From a checkpoint of a small transformer trained on Wikipedia: learned positions, 7381 steps.
MLP neurons of a small language model. Each row is named by its layer, matrix (down: output weights) and neuron, and shows model dimensions 272-399. Each number is 128 + 32 x the weight over its row's rms, rounded and kept within 0 to 255.
A block is one neuron, or neurons of one layer that tend to fire together. After each block is what it responds to, as a language model described it from the Wikipedia text at the highest values.

L2.down28 [106 156 142 145 140 151 182 144 175  96  76 111 153  73 189  99 142 155 114  94 120 156 131 112 164 144  85 116  89 129 144 106 116 137 121 124 100 124 161 131 124 114 114 107  92 208 175 125 149 185 143 120 121  87  52  64 112 130  84 119 123 140 137 110 120 136 137  84 170 142 155 128 148 188 119 166 131 116 116  91 132 150 168 165 147 143 104 153 147 153  84 153 126 153 164  84 102 151 118  94 150 136 187 147 202 179 174 160 150 108  57 159 185  85  96 163 134 176 122 129 192 105 162 152 136 121 142 171]
L2.down300 [ 80 149 143 163 131 160 129 103 133 174 132  61 165 108 130 117 108  89 150  98 117  77 126 101 194  99 127  73  59 112 123 137 155 134 105 155 135 195 109  90 134 123 132 112 168 107 107 149 128 101  66 172 195 127 127 120 171 162  99 110 142 163 151 192 186 122  61  90 101 126 120 141 144 113 136 108  65 144 176 104  75 134 103 121 115 134 157  99 144 125 180  92 127 150 153  63 107 177 189 133 132 127 140 137  81 195 144 107 128 110 179 135 102 155 111 148  84 112 163 155 132 159 102 113 150 137 170 131]
L2.down480 [102  77  95 109 134 107 155 171 138 125 117 108 135 113 153 170 113 173 120 115 140  81 115 121 141  89  97  80 111 118 133 140 126 132 154 160  77 202 164 106  99 130 119  90 103 152  87 127 102 100 136 149 108 170  93  83  97 152 111 139 171  99 168 143 192 198 139  98 133 177 106 187 142 168 140 123  98 108 135 154 141 141 125 125 159 159 145 103 113  75 147 176 129 173 116 153 138 141 134 132 160 125 185 188 128 180 129 117 157 147  68 149  92 149 186 176 110  68 174  82 140 114 183  89  93 109 122 111]
L2.down656 [158 144 129 165 100 124 164 130 139 164 162  65  83 110 115 100  63 151 121 164 135  47 178 123  58 141 161 112  53 143 116 129 179 144  92 175 158 144  73 128 138 104 119 176 123 165 165  95 105  92  78 108 107 161 141  89  75  99 133 147 148 137 123 137 157 169 145 129 156 135 156 132  82 128 118 149 139 162 117 118 170 119  61 165  93 161 118 134 188  60 199 108  83 127 103 156 170 142 151 130 103 150  94 142 126  96 108 192 150 228  97 102 150 111 135 154 107  95 119 158 221 154  31 155 130 111  49 138]
L2.down742 [174 127 139 186 126 185 225 121 127 127 186 167 163 114 152 118 176 174 103  92 111 113  84 147 152 148 187  91  98 141 158 115 197 138 120 127 166 147 129 135 135 136  63  60 149  74 135 101 157 104  77 142 106 103 167 113 105 144 118 132 154 188 132 162  66 184 147 126  73 122 140 117  85  94 147 121 142 169 155 103 141  54 166  99  71 191 154 171  88 117 129 117 138 211 107 129 156  92 114 101 115  94 121 159 157  98 156  90 101 157 152 105 139 119 131 147 150 169  94  87 193 103 133 123 103 112  89 168]
L2.down797 [ 83 179 180 104 151 117 129 116 122  92 101 137  93  96 168 136 163 112  90  81 156 119 198  63 147 149 112 150 135 110 147 139 132 126 172 123 118 211 171  46 137 120 135 161 143 130 148 163 163 127 101 152  91 156 110  74 113 194 132  90 189 128 161 143 139 136 152 119 143 101  98  85 168 142 182 177 169 152  82  96 109 118 104 109  85 200 108 149  54 150 189 117 119  92 124 106 124  78 111 151 121  78 138 174 125 186 165 119  74 172 145 119 149 113 113 186  94 172 155 122 255 112 113 171  76 149 134 177]
L2.down994 [187  98 109 126  95 104 171  89 137 122 120 172 134 117 119 135  95 179 102 157 142 148 134 173 117 126 128 199 146 135 135 141 134 106 154  60 130 132 149  91 157 135 140 148 123 135 143 102 114 122 132 141  84 112 139 171 102 161 148 163 129 155 165 157 146 128  99 124 137 113 107 121 131 121 128 126 110  93 137  89 124 160 118 194 132  59 119 146 152 182 130  95  78 175 109 129 111 151 132  97 129 164 111 117 137 182 178 128 138 181 138 152 119 215  97 115 183 120 151 167 119 135 121 116 138  71 107 101]
L2.down1322 [195 119 129 104 132  34 132 162 195 139 130  68 134  77 183 103 181 139 132 113 121 111 162  84 125  89 102  83  99 110  88 193  84 132 113 182 130 147  84 101 149 166 106 139 187 129 139 117 129 123  94  34 151 116 136 170 112 132 139 103 124 171 106 155  90 182 102 135 140 161 127 137 197 164  98 145  98 133 117 131 107 102 113 108 144 149  96 133 121 184 197 108 132 148 117 119 102 122 171 128 136 151  95 180 100 124 151 116 167  60 171  91 104 103 188 129  72  97 170  85 182 107 125 132 106 155 188 154]
L2.down1537 [126 133 132 198 109 101 135 107 101 132  77 124  80 107 152 114  83 125 135 140 144  73 156 125 176 119  87 145 123 180  81 182 171  90 114 161 118 150 116 134 215 135  76 128  83 123 103 140 120 168 145 130 127  93 101 137 129 154 118 164 121 118 157 123  96 119 154  83 146 164 164 139 118 172 100 165 165 114 141  98 104  70 123 131 132 207 122 107 142 122 147 148 144 153  85 141  52 122 156  96 129 119 169 110 102 161 167 115  96 117 100  88  89 132 199  83 145 101 121 111 120  97 105 130 102 115 107 122]
L2.down1680 [ 74 124 189 183 124 152 143 129 150 110 135 146  84 111 192 118 131 121 116 152  73 106 125 156  99 160  90 127 131 120  92 178  90 143 142 112  90 146 130 106 102  97  91 131 168 134 119 192 104 174 188 105 138 165 127 139  99 150  58  86 142 139 154 113  83 122 103 115  54 176 102  32 163  83 173 171 115 152 140 153 103 161 140 109  77 144  90 147 148 134  77 107 100 133  72  98  83 109 119  63 126 170 104 165 155 187  82 196 135 137 133  93 145 146 170 142 109 138 121  96 117 133  97 166 142 107 118 130]
L2.down1706 [118 186 140 108 124 139 192 121  79 148 165 135 170 125 128 114 196 127 126 140 133  93 105 139 108 154 151 165  49 117  89 158 128  92 117 104 154 166 177 125 132 119 176 164 147 114 164 131 148 156 121 145 166 117 114 142 168 103 161 101  86 112 138 114 134 158 127 112 171 137 199 131 166 148 167 116 137 103 104 155 136 143 125 191 176 115  88  80  82 119 182 197 129 170 151 233 133 139 151 156 204 105  85 162 118 109 173 104 140 144  57 167 159 159  76 103 127 104  87 144 144 172  96 174 122 160 148  99]
L2.down1716 [171 132 128  95 188  99 123 114  83 150  44 144  95 100 108 162 151 103 156  61 120 115 171 219 123 117 216 103 140 159  66 145 119 120 168  89 165 147 152  36 130 108 137 131 138 120  78 129 131 152  95 163 137 163  64  71 133 134 182 121 129 139 122 182 101 135 181 119 157 164  93 127  82 115  94 163 147 183 121 127 178 181  89 158 150 160  85 153 172 157 158  99 133 121  97 131 181 178  77 130 142  78 141 236 149 129 133 124 146 127 129  73 141 124 105 155 106 168 147 127 170 123 108 149 138  97 160  83]
L2.down1932 [ 85 100 104  81  77 108 151 159 107  82  88 159 120 101 105 132 100 120 151  77 102 146 156 135 190 189 124 134 136 123 190 111  68 129 182 151 152 113  96 141 106 176 121 138 115 111 114  65 127 154  99 133 115 142 183 147 123 146 146 121 191 148 160 134  88  89 126 124 125 152 119 170 126  86  78  98 133 152 116 120 126 101 164 141 129 158 129  41 190 149 165 140 157 134 185 140 158 125  82 101 101 138 135 144 140 130 139 128 111  92  47 135 120 115 170 138 102 152 148 142 153 146  83 124 135 166  98 116]
L2.down2016 [101 109 143  95 158 130 113 169 164 104  94  99  53 136 170 158 113 153 132 175 103 132  96  98  90  96 155 143 125 132 178 153 152 109 117 122 122 185 162 123 162 116 138  97 139  99 147 134  84 169 120 140 119 119 127 143 107 163 124 110 137 160 142 130  12 103 158 118 110 137 123 132 120  93 144 155 116 110 124 128 127  71  82  60  96 202  83 118 131 140 178 127  98 132 186 138  93  82 106 145 105 135 205 208 131 158 169 173  41 145 155 123 148 120 118 151  81 145 125 109 116 168  94 111 102  97 123 138]
L2.down2272 [ 89 147 111 119 143 184 104 181 186 138 116 138 109 177 171  98 116 150 110  79 162 151 180 170  89 138  95 194 121 125 176  87 112 136 129  84  92 129  86 113 115 109 121  80 205  94 211 107 138  93 141 108 154  69 159 150 140  96  97 129 116  76 138 117 164 143  99 124  84  78  66 234  85 124 131 128 135 164  84 106 156  88  75  70 168 162 124 155 102 157 137 152 137 117 218 141 116  84 136 156 157 154  33 127 131 182 146 159 125 116 109 140 116 117 152 152 136 135 152 101 160 110 156 156  92 104 149 155]
L2.down2999 [131 124 123 182 159 160  85 139  90 134 173 139  98 160 161 112 111 206 205 109  95 149 142 104  96 127  75 113  68 150 200  46 190 137 114 172  81 162 135  70 125 158 169 201 114 151 148 135 123 146  99 129  95 140 142 116 153 112 107 116 147  96 186 142 102 133 114  62 143 131  53 134 159  98  93 188 114 137 116  84 111 101 138 132 168 174 119 123  92 114 154 168 115 144 140 138 168 113 114  63 139 135 119 106 151 146 104  94 117 180 128  83 121 123 169 136 104 211  76 146 158 132 142 134 130 113  83 178]
Incomplete opening word pieces of multi-token words, most strongly capitalized Gr- (Grenadier, Grants, Gravina), also cap-, arr-, Sac-.

L4.down1871 [ 76  66 131 150 133 162 209 107 114 157  94 115 161 121 139 160 126  99  82 103 189 157 139 113 149 121  76 188 109 141 101 135 105 153 142 121 107 116 102 138 123 112 113 129 117  53 117 160 156 110  90 110 119 169 138  93  72 146 139 110 119 134 178 161  69 138 142 188 138  97 136 118 188 133 169 123 145 145 136 159  98 125 103 122 124 112 122 117 126 155 137 156 126  91  98 142 122 148 115 102 159 208  80 177 109 101 123 161 158 105 125 123  88 137 121 178 152 118 125 166 115 107 173 128 131 187  86 112]
Incomplete word-piece fragments early or mid-word in verbs and adjectives that need completing, often after prefixes like un- or re-, such as unc-ont-rolled, dep-os-ited, im-plicated.

L3.down967 [119 132 159 112 128  89 103 124  81 108 113 184 107 141 111 142 114 134 134  85  93 108 118  59 228 128 104  88 144 125 172 216 125 134 114 181 134 126  91 178 166 174 135 145  98 189 152 111 140  84 117 147 143  70  85 129 104  81  64  78 167 114 120 117  82 112 150  84 139  48 147  82  78  92 116 101 146 156 151 157 133 198 117 112 102 159 156 133 148  50 173 147 124 121 121 146  93 152  90 117 145 149 135 163 174  91 108 104 131 146  96 177  76 120  98  82 115 133 104 176 107 103 146 110 135 131 154 102]
L3.down1277 [125 138 135  62  65 134 114 127  99 172 100 166 128 139 114 128 133 133  67 118 115 125 155 109 146 128 188 161  87 161  96 176 127 174 155 156 140 103 143 144 145 186 111 210 123 141 121 160 167 151 103 111 230 132 116 111 151 169  90 118 127 151 126 171 140 161 145 114 101 121 143 123 108 100 186 151 110 145 106 114 120 174 135 108 124 111  82 107  93 121 158 139 157 157 144 115 134  76 140 121 175 131 130 153 121  66  59 106 134  54 147 159 184 156 143  98 124 140 121 179 128  81 133 129 143 142 154 122]
L3.down2441 [126 104 117 164 152 127 122 144 125 106  96 141 127 132 107 165 178 119  91  58 147  98 100  95 192 128  81 141 138 125 121 130 149  91 119 166 110 160 120 188 122 122  85 136 163 121 141 130 177 134 148  96 168 112 127 120 117 163 113 121 116 186 129 120 122  60 151 177 152 117 144 128  92 154 121 114 112 113 132  79  35 151 168  59 114 162 115 170 145 131 111 113 218 157 116 125 180 133 176 143  86 112  81 120 143 169 108 105 187 141 155 177 113 117 166 123 132 121 127 142 164 136 152 124 154 166  91  93]
L3.down2549 [156 118 119 109  99 146 173 193 124 154 127 153 128 153 163 131 114 115 157 147 102 157 110 101 156 159 120  90 161 121  62 136 143 114 167 142 148 174 100 176 150  95 138 197 118 107  86 123 169 150 113 130 112 107 138 138 190  98 139 124 135  96  90 105 122 189 103 156 114  64 184  91 165 167  50 138 123 182 138 148 111 118 118 140 170 116  69 113 124 157 130 142 127 122 103 101 159 119 105 103 172 107 101 135 138 158 133 126 113  99 132  81  99  79  99 125 141 117 111 122 177  43 113 146 117 126 161 152]
Word-piece continuations forming the first word of a section heading, table label or paragraph start, such as Rem-ains, B-et-ween, L-eg-acy, G-all-ery.

L4.down165 [ 75 120 149 152  57 219 148 111 112  97 150 136  88 120 111 161 116 116 110 113 115 124  95  87 120 188 152 113 160 145 161 109 141  93 149 176 134 137 164  98 137 113 148 103 151 145 103 165 149 131 160 134 142  74 154  96  90 164 123 114 149 124 117 153 124  76 137  98 105 109 105 124 122 162  96 132 158  85 129  69 134 115 142  75 100 117 121 188 157 162 158 135 109 170 162 182 120 187 182 125 109 135 119 175 130  56 129 126 145 129 126 135 119 165 143 123  81  93 150 133 162 127  90 120  83 152  79  92]
Word-initial fragments ending in r (tr, Tr, Gr, Dr, pr) split from longer words like tray, trilogy, truck, Grandparents; weaker on digits inside table numbers and hyphens.

L3.down743 [167 138 121  50 129 182  61 118 124 196 128 143 158 100 103 124 156 143 136 128  79  98 169 126 154 162 148 138 161 141 115 163 125  92 129 162 105 107 124 101 122 126 149 126 134 164 127 110 126  69 144 100 120  98 119 114 118 130  67 105 182 144 115 161 109 163 154 114 117  85 103  97 134 156 156 166 128 144 115 171 145 100  87  93 152 174 113 110 134 170 178 141  93  76 124 142 160 110 109  91 103 134  96 167 117 187  77 180  69 118  70 203 113 166 146 103 109  88 179  87 127 107 106 136 120 117 116 155]
L3.down1936 [153 162 182 183 124 121 166 170 111 160  98 157 129  54  76  63 151 110 111 101 125 164 178 139 106  88 135 120  81 129 150 128 185  82 130 137  36  99 178 101 138 195 106 109 166 160 199 153 125 151 147 155  88 177  78 146 139 103 130 144 112 113 104 134 153 154 104 151 120  98 115 130  75  99 104 161  82  95 139 111 159 109 130 170 103 168 144 106 161 139 201 151  96 155  80 127 159 145 132  96 100 121 107  73 137 127  94 162  84  93 126 118 162 151 130 163 115 108 177 127 136 172 101 172 170 166 130 108]
L3.down2069 [122 130 129 109 120 154 149 138  90 162 126 153 111  98 129 107 158 179 121 105 155 146 155 101 149 122  43 139 122 104 175 163 136 148  80 105  91 128 116 113 143 168  99 149 139 163 141 141 130  73 129 102 130  25  62 102 121 129  83 131  83 175 108 108 165 140 140  77 113 149 103 111 130  98 172 109  78 132 134 164  91  60 189 125 101 137 138 123 160 137 137 148 109  77 143 119 118 138 136 139 124 101  95 118 166 152 175 111 114 173 132  81 185 167 121 150 124 139  87 108 158 164  63 146  92 106  91 109]
L3.down2713 [122 113 148 161  90 117 117  82 150 136 141 161 145 154 104  28 147 105 157 142 139 112 166  97 124  88  71 100 124 162 159  79  99 125 165 164 130 155  95 123  81 164 216 178 123 169 149  52 130 105 105 138 160 153 123 136 198 116 128  90  94 133 127 173 147 152 126 103 177  75 145 165 138 192 183 148 166 141 129 140 202 191 117 119  80 176 104 104  91 129 180 120 155 148  97 136 137 135 115 183 120 136 139 181 119 122  94 127 109 137  85 200  69 191 133 165  96  95 111  91  82 107  80 157 193 118  88  99]
First subword piece of a multi-token word, above all "ass" opening assessment, assault, assembly and assignment, and "J" opening names.

L2.down144 [148  78 194 110 134  97 127 124  95 112 108 175 124 126 190 118  97 128 111  59 138  77 193 108 136  98 120 178 173 150  78 119 120 167 102 126 116 217  91 134 178  88 101 123  80 135 147 116 176 147 174 192 139 134 186 201 145 115 146 106 153 175 174 123 119 137 146 139 137 142  82 157 147  87 115 148 159 141 118 125 154 139 149  89 174 153 159 160  92  74  98 138 153 157 194 138  78 117 106 143 116 113 209 108  93  96  51 177 132 134  70 100 135  83 163 120  71 128 141 162 175 135 139 124 128 194  81  91]
L2.down193 [141 109  89 102 129 163 174 126  37 114 143 153  86 119 105  87 137 133 147 121 129 166 136 200 122 163 159 148 122 143  95  84 118 136 137 136 127 121  82 171  86 139 100 125 149 155 126  84 120 166 130 147 180 142 108 133 151 164 209  97 150 105 173 109 144  91 127 107 124 117  73 125 114 107 161 116 103 151  78 123 125  87 142  96 136 159 118 140 125 160 132 102  80 186 103 195 113  85 102 128  72 100 112 130 119 148 157 136 148 152  92 152 139 170  83 197 141  74  94 126 122 142  83  86  56 112 120 113]
L2.down432 [113  89 127 130 157 110 134 212 178 114 191  81 141 103 135 157  74 180 170 132 103 164  49 119 123 175 148 155  94 128  84  84 190  80 161 116 113 185 106 195  93  77 130 137  91 146 123 158 141 139  94 142 129  90  94 115 115  88 127 135 148 161 144 162 146 184 105 164  73 109 157 125  95 175 158 127 122 113 127 113  75 143 160 107 140 141  99 145 118 115 109 126 205 124 160 142  91 104 155 169 121  57 226  89 121 171 108 124 161 161 131 103  93 108 177 156 170 115  55  91 141 118 110 126 134 146 117 130]
L2.down603 [ 68  64 122 149 154 182 159 185 169 166 166 128 151 137 142 152  95  42 128 114 114  62 150 108 151 136  86 120 160  98 120  81 163 157 101 180 108 139 119 106 105 171 141 124 137 134  88 114 142 190  93 157  93 121 126 184 136 140  99 116 156 140 178 125  91  98 110 112  95  92 125 104 100  39 153 132 126 180  95 108 184 138 142 135 132 150 155 125 123 122  57 168 128 132 123 170 182 146 137 112 127 132 146 170 168 122 135 103 134  85 119  72  94  88 112 132 103 193 143  83 143 146 147 135 136 154 128 126]
L2.down730 [116 155  40 125 106 159 136 113 141 180 125 135  99 129 182 153  76 136 105 154  75  80  85 166 104  71 149 118 153 138  61 125 137 103 125 125 203 165 143 150 144  81 166 119 119 204 117 104 132 134 184  96 158  98 180 143 130 169 119 117 126  98 146 182  55 192  87 126 163 108 132 160  72 134 140 102 130 108  87 147  90  66 129 121 160  86 125  81  99  80 144 125 143 128 143 154  79 202  94  87 111  78 136 152 145 143 122 123  83 144 171 174 155 151 115 174 127 106 170  54 224 125 146  93 132 142 116  93]
L2.down845 [147 124 111  56 125 102 154 127 159 132 177 142 108 127 168  99 135 100  81 149 149  63  96 141 128 100 144 155 125 173 136 118 142 101 117  67 152 105 182 109 116 147 101 117 100 162 135 159 132 179 118  90 135 122  96 185  83 129 166 176 108 135  83 126 107  70 110 175 127 183  97 142 151  96 122 161 116 196 137  73  53 106 131 105 148 197 125 109  60 104 148 152 135 134 170  94 120 142  91  98  88 113 136 157 128  94 123 187 134 104 122 137  91  95 104 174 118 111 101 183  77 143 147 101 158  71 142  84]
L2.down935 [148 142 133  94 108 138 144 143 170 110 115 140 165 123 109 123  70 164 164 129  92 161  83 105  76 129 113 112  98 118 116 155 194 125 150 100 153 105 175 175 149  70 122 181 101  74 165 102 133 179 144 106 126  99 118 196 154 186  86 100 144 124 133 182 150 114 124  95  80 172 132 119 119 148 199  67 127 139 155 139 117 110  84  96 123 179 140 125  96 120 141 179 125 139 149 169 148 169 125 113 127 101 151 122 180  87 127 141 102 115 104 100 134 134 153 105 166  83 138 140  62  86 181 143 154 133 180 111]
L2.down1087 [142 171 193 110 128  94 102 122 163 111  97 100 135 120 118 137 163 112 130 124 108  95 122 109 217 112 155 114 165 129 105 141  43 206 141 124  96 127 125  65  91 125 130 110  98 121 119 120 177 138 107 124  85 190 134 131 154 179 118 128 127 150 122 128 157 125 140 141 106 101  85 139 134 189 131 133 116  69 130 156 190 162 143 133 154 126 120 132 125 191  84 175 154 149 134 148 174 128 141  62 120 101  89 123 118 124 169 160 157 129 124 156 113 179 131 171 108 124 156 179 134 113 161 117 170 139 113 198]
L2.down1712 [ 54  74 191 137 134 166 138 126 116 117 138 154 146 121 164 157 102  86 184 131  88  76 113 105 122  65  72 119 148 171 100 163 176 164 129 101 112 174 119  97 102 177 141  85 136 125 144  74 185  97 159 149  58 100  99 144 127 152 129 133 171 184 223 178 129 127 102 148 148  54 119  92 124  99 159 139 155 117 180 126  55 176 110 119 149 115 146 141  82 135 123 156 134 146  74 117 125 154 164 136 144 179  89  83 165  97 174  98 141 131 118  92 123  93 148 168 132 146 164 111 139 133 166  95 204 153 134 184]
L2.down1749 [111  90  90 129 142 198 151 148 129 116 137  78 132 119 168 167 146 171 140 127  72 143 166  86 170 146 160 116 204  92 162 147 149 134 149 157 122 155 173 146 108 141 148 103  90 104 107 138 151 146 133  42 149  48 105 179 110 102 131  93 175 154 135 187 149  90 130 104  51 130  87 114 133 120 115 147 138  97 136 111 122 126  89 103 112 153  93 105 124 116 114 113 112 117 133 179 127 175 142 161 129 187 146 185  80 126 118 142 141 150 123  99 206 174 151 146 158 144 155 176 101  98 123 163 146 128 131 141]
L2.down2289 [154 117 116 109 171 106 119 164 157 187 102 134 137  92 163 115 166 129 139  67 112 139  73 143 141 143 139 143 166  88  95 104  88 123 147 130 117 119 178  66 166  61 106 138 156 109 155  88 103 108 144 129 135 129 201 111 172 145 122 108 174 138 119 112 130  84 112  94  88 131 160 138 130 164 150 139 175  87 156 128 100 101 138  95 114 125  91  95  86 129  51 136 211 157  70 106 128 109 110 148  80  75  90 131  57 153 125 123 151 163 189 124 118 123 123 108  92 109 122 114  65  73 112  62  70  80 166 143]
L2.down2371 [135 150 125 154 153 129 145  20 129 151  87  91 157  79 115 111 103 144 141 156 166 147 163  85 124 130 151 129 152 178 102 119 118 223 165 151  94 131 181 122 200 142  93 108  97 151 147  76  83  98 161 200 140 112  75 141 185 114  83 122 111 177 150 144 135 122 121 143  95 130 170 134 167 154 134 134 177 111 154 132 164 143 144  93 127 178 159 134 102 129  83 171 112 134 162 150 134 139 172 129 117  93  85 113 112 151 110 116 108 112  85 178 135 103 112 128 114 146 144 154 206 114 135 133 117 204 158  83]
L2.down2688 [130 146 107 159 159 146  41 133 146 164 170 105 141  91 133 152 134 121  92 179 169  88  70 147 138 153 147 129 148  94 104 162  96 200 115 141 144  69  60 103  76 150 158 136 112 135  91 132 100 137  95 178 135  43 122 149  45 100  73 145 156 141 113 156 127 120 138  73 119  86 133 122 156  93  69 114  98 189 108 123 152 163 154 154  92 108 157  81 144 142 144 152 163 147 124 117 104 130  92 133 109 177 141 153  95 111 129 108 115 108  75 108 115 155  91 184 123  92 123 110 149 219 139 147 136 109 123  98]
L2.down2732 [149 115 139 178 186 158  97  91 194 132 155  69 141 122 161 166  91 154 145 126 131 126 125 140 114 171  89 136 140 150 154 172 160 132 145 108 120 113 143 194 103 155  97  97 112  66 196  89 153 130  78 172  98 143 158  83 149 113 187 110  97 107  58 149 140 151  71 126 140 136 105 168 144 128 148 134 134  85 141 177 143  91  99  47 135 124 131 158 160 127 133 151  84  76 176 155 175  99 145  74 148 136  91  98 110 136 117 101 119 123 100 130 127 163 108 217 151 129 166  83 138 150  57  93  98  96  52 137]
L2.down2899 [ 75  83 105  68 119 151 131  98 151 160 100  71 137 138  97 142 154  47 148 147 144 147 125 132 130  75 119 116 159 167 101 153 134 140  91 214 111 136 141 176  98 160 168 160 164 145 117 135 125 123 143  89 103 140 119 158 178 118 129 150 125 112  94 104 118 129 124 166 162 138 135  93 125 161 127 111 167 102 125  90 150 119 145 107 176 110 107  81 177  78 103 104 112 113 143 166  99 182 176 179 112 199 117 142  81 133 164  66 117 162  75 159 156 107 131  76 122 150 144 105 155 128 137 156 131 179 144 124]
L2.down3051 [134 115  90  75  74 121 177 151 116 127 159 154 125 166 116 183 123  78 115 164 149 120 123 136 214 159 173 133 112 183 133  43 244 105 102 159 143 167 135 103 109 126 117 139 122 167 179 130 101 111 135 109 138  99 132 128 143 147 112 195 135 102  87 139 147 154 145  37 153 159 122 183 106 161  83  53 157 130 148 136 116 105 135 113 106 123 125 147  86  90 126 187 121 109 135 116 155 214 119  81 138 123 124 179  93  50 141 154 116 167  98  64 103 168  63 136 119 128 118  93 106 126  73 164  58 175 118 105]
Second word-piece of the first word of a Wikipedia section heading or line after one, e.g. Ret-urn, Person-nel, Det-ails, Disc-over-y.